config = dict(
    n_layer=9,
    d_model=192,
    n_head=6,
    n_kv_head=2,
    head_dim=32,
    d_mlp=384,
    vocab_size=16384,
    activation='geglu',
    norm='rmsnorm',
    norm_place='peri',
    norm_eps=1e-05,
    positions='rope',
    rope_base=10000.0,
    rope_fraction=1.0,
    qk_norm=False,
    attn_scale=0.177,
    bias='none',
    tie_embeddings=False,
    parallel_block=False,
    extras=['capped logits'],
    init='normal',
    init_std_qkv=0.0379,
    init_std_o=0.00892,
    init_std_up=0.0379,
    init_std_down=0.00631,
    optimizer='ademamix',
    lr=0.000444,
    lr_mult_qkv=0.5,
    beta1=0.9,
    lr_head=0.00492,
    grad_clip=1.0,
    warmup_steps=267,
    schedule='cos',
    final_lr_fraction=0.0,
    batch_tokens=16384,
    seq_len=1024,
    doc_mask=False,
    train_tokens=230300000,
    steps=14057,
    dataset='wikipedia_en',
)
MLP neurons of a small language model. Each row is named by its layer, matrix (gate and up: input weights) and neuron, and shows model dimensions 64-191. Each number is 500 + 50 x the weight over its row's rms, rounded and kept within 0 to 999. Numbers have three digits each. A neuron's up and down rows have the sign that makes its largest values positive.
A block is one neuron, or neurons of one layer that tend to fire together. After each block is what it responds to, as a language model described it from the Wikipedia text at the highest values.

L2.gate34:481540429489562442521524512503618516463534463424513540519466495581582480521495444515447450437475559488525632513491488499485519457445482495491458484479533473517556525453548495408500473537475655458461540523482599465547448482500538515415488469526553480561466515616498569515514536421467511530543592563446512475540553601504413481502342520433542574475547439382474476567390443471431520464516
L2.up34:558510523469543468446484615450570519502544447514562578531527495485421413448442503543520509534487446519509556459488461516554454554507517463488439527482465567585546427441504507535488577517508545478502513470557584467565453462477479513390474446467420512531515450528313441494539473438457464460449482527496513473514488502471565470585503552447533461530652545404430577566433566468549564426530
Responds to: Main verb after subject

L5.gate25:465498493462485451455443474520465486522472506529424418601492389500479395454428488508495428459473437549491573478550526523556478570563443553494474487485457550550598480479504577425519489472513506520526508530467515527485488515507567504499529548450549378519522502495467593440562544478566512399471464506487419471437402527556512473499482534454472401549557480468437550490529454528601501543453
L5.up25:465528464456477501491383523398515490546437524466464466577465503521490564539387501467557514430546380514455444392530560616565510528515495533438563515589396474461496482518504570405450480464488464479471557536531478487502463581532479578532530578529483505553458436559482532463502602452519453528491486510626463462548461429435419446500528390433508479431454541521561413441511505548507482402406
L5.gate51:389424411514484468554520490551474510563496423456459381559531575405466509531533472519499452517471462510473579420532533429508593605559432529519496562470501521507537500619521596516476532437523639484542521490476441465461523447438516522569477574584534393433537468504537539495507562456428455421604526552485524413506458528467519518517474553432524445507484481436471503499552476507497521524471
L5.up51:506504401441429502444599511501510539467581386454531387455525617512465501522514544577508538523412504534562511426493464471488595454516514541586506450487488509499512487546492532477532471540522453488454498472410556387463436551432468524507537585489502485560490533516544485601505506604546460461528570456424507491542484550566514539459524539546501500480458505485561496512557519483557476430421
L5.gate90:502493503473438477439551489550467463512558404537521513502493516517440491458556536482554502484452515560508425481436414479406446549522622493574486438566571580682514361530514444495490555404455430502482561457466531496542546511573510563521479515463455480434484471476584476473454526480439476456540442517453532613504532428533459494587486476538489486503478504510523570424503514527555624520510
L5.up90:499535571518516491435533530468502494526490424480565519468505540534561494512491539467582569513528562551557439402495526562478464481540543501538507452492490542538448485518535473498436463529481518505475476531489593324498449546446552524561456505501533439431498571477533491558473520454465522536508419527499577559466509584407463577512390445502628487520518509562575576454513461537499578506532
L5.gate174:511496399473454488546477419561494571403458513523433496466540511423523492466489504414366546401529507524422516413504485510350482566497510463521497446455555558441528512507562543520417485449434519538442495388437579504539516432526474524442486605617531538495458499535467464401575593451573545502445452555519534486525558509429421504538492539517546512545409498427448519544517445521544414527527
L5.up174:561460434514523472479531525456544496506566452437597500480541504517516467489503491455511585529460434546512456495508487459527465505438406551528561443456492438458491566507448548533433467592465529499430500462482511532461455493503463513484471526566492371570454520528475505445501487528460604447513533619517486581505464489460545519497451497425561434501498562420556500502479517485506508526507
L5.gate221:493508505431384506531600503492561508533542487533485576463417500559584562349523482494585475514633521603452468532462441464464520576449540471513532346511495517550511518481514467553538439441461469425446495503466483500489452426501410631480469585479499522360487437481456458495500550569500499493461428533487508537434483486508562501533454502522564513459536460430454523477518473423532535520559
L5.up221:476570512601552538575493509470544414468531477443527518552548515434533436450460557537469516439434542563503547440557516447668479433607580520555548557574457507423547453422501465472538469508535517504553548459418579470477466540507548491433569499485513470440520521536519623435385458550444514516441503512536513470496532592445510540412541559527569457548456448531517448484532412475548572535528
L5.gate281:534410532487402475532440551468493483524452382432585398552636546446577414454557391534467525507544494580588598522518532440446469534468497537460473563410526501429542566505414443465489539537510486524576465546480405471515466520484529462496445546456437589496512485550458498473499503484479487415439488492454513519512429438490445554456529576458464508464510543574533520451491445493506499499519
L5.up281:541445444501499462445523470354423462528541492486496469487521543420540605527560498538513524500439543454500508475504545585550645499513383496606554485473544478464558579492463510498542529554470510518516486495454461495562520497469550485433491487434551391514362502523477480486515548400452450473465574423486448487461510610511595419523501457571504603565467522478536542422526522420498586486415
L5.gate318:495493516459500434469458464532521515498500508560527525565442525406465466425478453540566569527523456590437514532474508514481518500511482554485473478468472555497483471485618492505465588477450417534478538437592570448443497463594506496408415521535508471465562483504559454494468582506386378581456478504457566598560522476555521484531538507491512464486457574433508483495455536479513479512486
L5.up318:535566498484474479469478422532489463461477553513543423493440466467454444543479506560463507567448558476484473477452494516544442473511407483616452531553567579456420493502459505399435512481456610493521417550539443531505557428510556471475484595427542374490514521483435519491529489470451492497490526484555534574591429497540518475474493474542482474585423478482452461499467422550533448463467
L5.gate362:435407542515489450499504508494472534521575450525494462465595486481468513476471504433528513485558499459453517471509450468491656590564576433481448498433455435498606444466451451403476498543490517470514597489536504546445362529565474472416524463552482498404530564548576446416448587476548486482484491451456513604470572400473564490449459416567508427454468509505501570456594543533482432506491
L5.up362:506545544483463536510476552422538492510613517547547532500485570461505615491497552509479579487504455361471493562597448527581454610578546445455564493396492601505542659498447387325517477488465497508455489464516482459437459550435495514501512518547566425469463582483520456517521518476528521467546493522505492474520573494452490510391463486423563505532518451502600467416578521547460530590456
Responds to: Sentence-ending tokens

L3.gate84:584497524530381503428538520486514547584447548499530455406589544531525455438510596517553496520503481434528499425502468546515474472519542493588509436497503546506506406537450489555493517433486481500521542501437484613588527441422450492538554510472414486519499474401474464587523507564552458556533459510474466440556533404502614462469438512464499542524475481460468530524573529621468483498468
L3.up84:518603562500413447479490460504532510583481402514556513456570593564541531412491484541542484531428482485569408424465519511546500504539470494489476517535483512458427442479555447536536546584469482514554474524473442489578536546395454461541497453390512521556487526378486561525571573548594499524521493496491434432549405509486513488467480536510505510482501490545606505565555498593456539430368
L3.gate117:517521546457452459388541516524627551519471344422485447454459574524428492501514605476495367535611522478439496497539488514463478545552573582496431434418439499476518520474455549548547526515469492459505429484649500492507493498557540538586513450489553573490512474507465538456462560507524510445484448424501401543452446517483534585589498486585491493440567533523481533500479598596493516579498
L3.up117:628450481584533525425486534491497518467396485507554501416435492467485578473471561586515503470538401562454543507534577633535397510455544503476589521494451493524413559549540434639580579524465422451486520509507484458464487464411397473558600460488525528496503526567490536554491544530561488518471531450460507544509459610517485521544437505397463455446561497504446544415478589489465504536365
L3.gate161:573511458532452529396577396513495494508547484475462487443550547538495498465498483411482558468437587459486489466555470525516515523569555562582468486516503469528489553575367502399478526455436520553463522449540531556496559504461512462595485506557440481499439527454639542511536578440475489467510405498592538573473489489478575405542602486385510445472474415591442502527517518493467513571522
L3.up161:472542567398469484506459544559498503560448452565533474383516478517374501489518597566461393515528488551567470400515513409485507527533473591501518421526563476532485540427406500527471519541435505483479551479580488549632495511407457491563478396478498501480519516494528595493473552540530513463542458512432445513496483439462553549543488436531432546501474521470475551486470535591489505472481
L3.gate200:584501454513510522438559503514571556610478456534545421560435612521442423541490495521566423524602622532451502530486381541431467502548536507528448511519533549488491482401499547506521499474528468392522495523468545500503521585479472430448473461429451440492428501514579478465505564553420466510568480510375495482454481545557467394517575483457457464534525633484395516531470552573544503509409
L3.up200:479521523528515552644578568521523550515439447424601517490542507421560468576471491493527508512533421536485507602514495433471479494612600412448409426523585480488466493536500448541488452468536495519430518446539423544455441507474531405468497451551525485556522440469455428438449557495551470546549461448516571502528538545545546456433547624498484491454560506564453539507467441530518486482539
L3.gate245:511553477440428471498520432600513513606574525446535450469462602506452548519531489411481429539533540482506446443455474566593479520412508560545495379513572483487484523373503399464416506543510462496416514530562497554383477572556505450514503487483517533508436446476537431495487555511529528559463498557502451585448470514443481484511420631467439458484491495487442519490495482577496447415450
L3.up245:570511558511521600456503508495445498501435477473474472402566545564554449473500472440471382503602530448496413496421486471435529518457474562478604548528490517530463460492523502507424504566569507454473497492479509486374534466492503413642500460451498507536477481508488567532526617485651465534566411525482417523401596600427519483571516509500580487434502549495477534480432546508504497579552
L3.gate313:593445552529448463547523470394477454537487470541444553474522579496489505475542521475476468478532562509497423527587542569534535447564488505549478466459470467511497552519424504454462552536491425441526499410532484578591521553467497497442515525540472505459491455427451580573540535514430396489484456541514409566491540450529553467536495504539356551452466525430484565440508519548561507525469
L3.up313:556459495489464518492557537507544443440558417529526517467516545482419482430483547448434478490489611530449515515603479491477442530474452511475521381445544484469484512572382395491423515537453390429490430418497420518453485425531374468516475569482514426477484410399517486450498585544421413473511463539525544487486501479477567559509471484548445564413450532502426514534555604469509480575407
L3.gate342:547553570459426542388511565426575414607502426455509449491515559493488497484528563492502393483489550550514440494472558539491493499483495524469474432500569455556559554454467563530502533448529526403581461480538480563555474461543454490580492424501460563485497483504527507526497507451435532448420527493474499599569505442458549458486610557502445497532481492488444579506483565608546521465430
L3.up342:463555457419513554444443524432487429526473420515454526445468499554436481477535544525423432504641502510540509524500555489534521427421447552535449521532545440568535473468429493468380467419496515535464454416547545532409577536564533454534483415527494449473538533537519547471473512531511570472605456553415454515524629550446505411453588507525468518475459415484556477437584459633512568477440
L3.gate383:548581558535445530513507456511456489581477519496562460473441482471501595507529426482487476531553519521469419525556500548512521508423580539468411494565462421441442445504484526493488475518476443452435532446535490498427592562458434543523592469416476420438594483576510506501529555409491485545503523479611408483510433499480524503524466555448483495407425554487483504499525512632488469525496
L3.up383:543529416550489453502524549413542425539608513513458441491559483488566501530457514530476540480566539540487421450464465486536548578521521488483432470463573403523465526442479500504528593568451482507606551537534429444425513588457470418606509480525481506434473535454587518561514581569496486527547467509436444526513472408465532541447556484498516492470577512612373558563514514550523505493378
Responds to: Table cell endings

L2.gate328:419408611444460476403647557537551417471412527484490483495517416514543505389524510433536475414456549543511413465493502505422523545544493529497504450445531581602515502490513550491536561510493506496499528489528543534553563437561538524498488522442531443398528509465569511397520517512466475481473491500420461542468423469525555394564525360492515520589514605556410538405517520433515522531490
L2.up328:431463527482464418462561405581490536449486557385474523509508485531472522466555522471593542462510575493506443479471535497566551531566518514511511509484421451567520440499476569455542564466486466438481504543458541485526573538468491523476454544489540504411527620521566573459511565482514508437440534491413486564492396407541570450490420474461454496614495555514535577435496488428534565547495
Responds to: Sentence-final periods

L3.gate19:544487418475501519491572474531555538608410467468370448497549476524431509409491436494513457439464457565406484410520485394431544430577644532469488472432464520549562472435535546564524535470551520506509540452583500517504471450507485559530521437438526498451545449437472540457523523581532521506478500511535453523522394525548514491498472468558510408459470608470393516449519510449494555539462
L3.up19:590521440500535498443479507622529581559536507402424523438506437541485384505514428545447523491597554607453387507470524490479505452420492436524443449452394399565460533567564500552504499502447541458530418596544540447449535461475470573437487476514511553471467559528590533477521502462512583536434583517448466538529488513487564519553525394502456461441501531458452470476455480463441462494499
L3.gate51:523511540505494475459489455374514420568612469486508433552543489558420539433485424433496488504484497533468473420536484523470537508527418540571491385495447559537488516396438507531451568500486486410495514608523583555525536465590540490459488406489464433474432451524485488496581473439575460514542540473542448511531505543507534486587469426419553437523500639541520497482511522454531599518481
L3.up51:437485493466520477456470412477469386528578431472517480574504467539570587426404418428445524588462466544534484489531474546507509510425464536513492480482503432480498528517462537449481522589483573470462500536505597587552552489571540480450531436515537496437370498570435532507544492478572506446612536472419476481495534449541531556568453512478565451485502535550515474501555449380490585445464
L3.gate54:651543459339474519471473449498472533520459526491466545490549504474485464511522517533508429499536512427494444437497524512468441535494557588546499429532529478516418468374491477478530571550512498499498512474589531528526398529478511469482479504500495465408542517455504469432523507507333525579519508434548432446502443561596544465460445455572444551471557547556485546548530613488579516538504
L3.up54:556494517579522565535510454543460458513444531515516591457480480516450541517524559503481440493401457586493560563529445475629535372531566566506486507395528576566483545528390545559576433526525468595575531630493488539586568502444526581490507542435461477516507483513568590482609555484512482476454524431453423460538523502546396576495515494496501470520455496479568487426516500494507515454480
L3.gate191:407472525484541511468494478469474513456596586451469472577542403448481485350523556443539519517434462520473460444507572499490519505488462469560511516557441567517509508428611548528479527489543538541605470564493491472427548573532550485459531493469499490552477551611543534438473516418535400464454542563463531550463408520610459541370475484503493463520488532531549482466441467513477470494495
L3.up191:564531438525447443395524535470519582513485434542458570455559563509478484546546618422526491443465502467483510443509506593536474536567475443440521382428467474503553477487514550547512610507530553404549502440487454558512530414483377540525365481456388568512454476557479553520624534499495451453436472468430491530561520486505581520511462470595423516397522521557475509484552484476604515562531
L3.gate244:495557584409490459470460487465481568459477497472477525543499491540512445458415395513406536489472519499525458455459483549552458446577525567495533555483517561537474493490575424545528518475468532505549454492538407509458522497509389520469478582449433408510488457467423596560456594470501456476476511467482410436507396496467489465452500434523566391480483578537468489522527502495610554569514
L3.up244:483610544480522508515473519508511495472517490441494508511499466493483443453461405491441470474518466574567468537471390545592437490502509554554575587478608558528542502513557485484500484523431488534579491619496484467441495454481515546592493563482437523542538421622508619613577529492515501471459519548549481490515531542454493443442508463585549475518441517515504420402580500471572519477516
L3.gate261:450422422549508442488553470482522584546501523477460526466456494468506611467549466518513457369446468504508482447516554508584531442496473495549536465449512562426545502512477632470453532476556516510526443474508552518515520522554572506493544505355570486522601556531478514408522596444461556469465516523470394498539492496563432399417536502496522540477516577566485518413508467528564520634521
L3.up261:539459517558535510473415373590558452467527504428455453511496572490522485463563505446534495600466463528411469563507512494452424564577550560428487544502468398614449481518514436550595459539470446550488548587531454471459499497478474518501532461513451544505466512513527543502502378511517522491534482542513532533512518536549454531528497467498421493506508592523557496500491498462387544524489
L3.gate289:556458403566522473478531435539500553494482551546524520511499545418498539554598556492553489526504585470623550488524515439487454517506510550464522517430503491574494471580557493482596518462520475438511532556499460554413486478488525554485468415423507478497530442475474441473515547446465583503442584394496470491569452564478488447496525505545488528544531513417532548511530522533534499492448
L3.up289:547535555529395471413482436555546494488483552463542581446476590370546519419523524536514475575526525518573554504546490599559446530428466559494437574476452489500492466524505536574545506533392523509511456526538507467450494525517511492502541480495484493431514521548482435473546497469526581559512565512502514502526423532559469611466361490503519558409572491491567487532461375519505517525471
L3.gate379:378488523513439547471480547488508554551492469592437533504518505528555443454523453542532586485571502499542463501520483392559519446471439527492484495572511556408484415527415636488538522567433508379486610495513451471486433517545487529459491559519529461508572494476473562520492481487503500497532448427449445630445513470501529546484536413565428500461483462555523484426481472465492651575539
L3.up379:474622514471561588510420523560500399516408528503521591463465477529560535525458448550513529498487426509589483564479415469534533391470429456464597573569506497512512479539500540515467446561441486467484508494501448399433470519597520483532553517546517553566483546532512506524470400488551548584529475483504414512579588529503456571478472505514505572520473494590521449446519469465402590386511
Responds to: Degree and focus adverbs

L2.gate279:550460411510431476468536508456461447630490477513515423484514518515515548503493543546519522534513594538543513441524456555470524470509476491412411532500499481508485524504456469559476551461493426441413475514551414573535460530472443466504455511449457410467448562362511460519533526507474485479470539467424456582495497487502486475504525557484509450445461499465552522396474526584481595502381
L2.up279:485529437536463573526521527418511445476491503458428476437500483547510511377579518508442478411544478486545462507514483411463488451451381480501551423433482562372523573530501488512443508512533532441525455398579509584477549469487429499414467474537414509478476420445444515470498447533434501449447538548528386434528511560513538458439479548511486542483441462518550552587513484587574460472580
Responds to: Table cell endings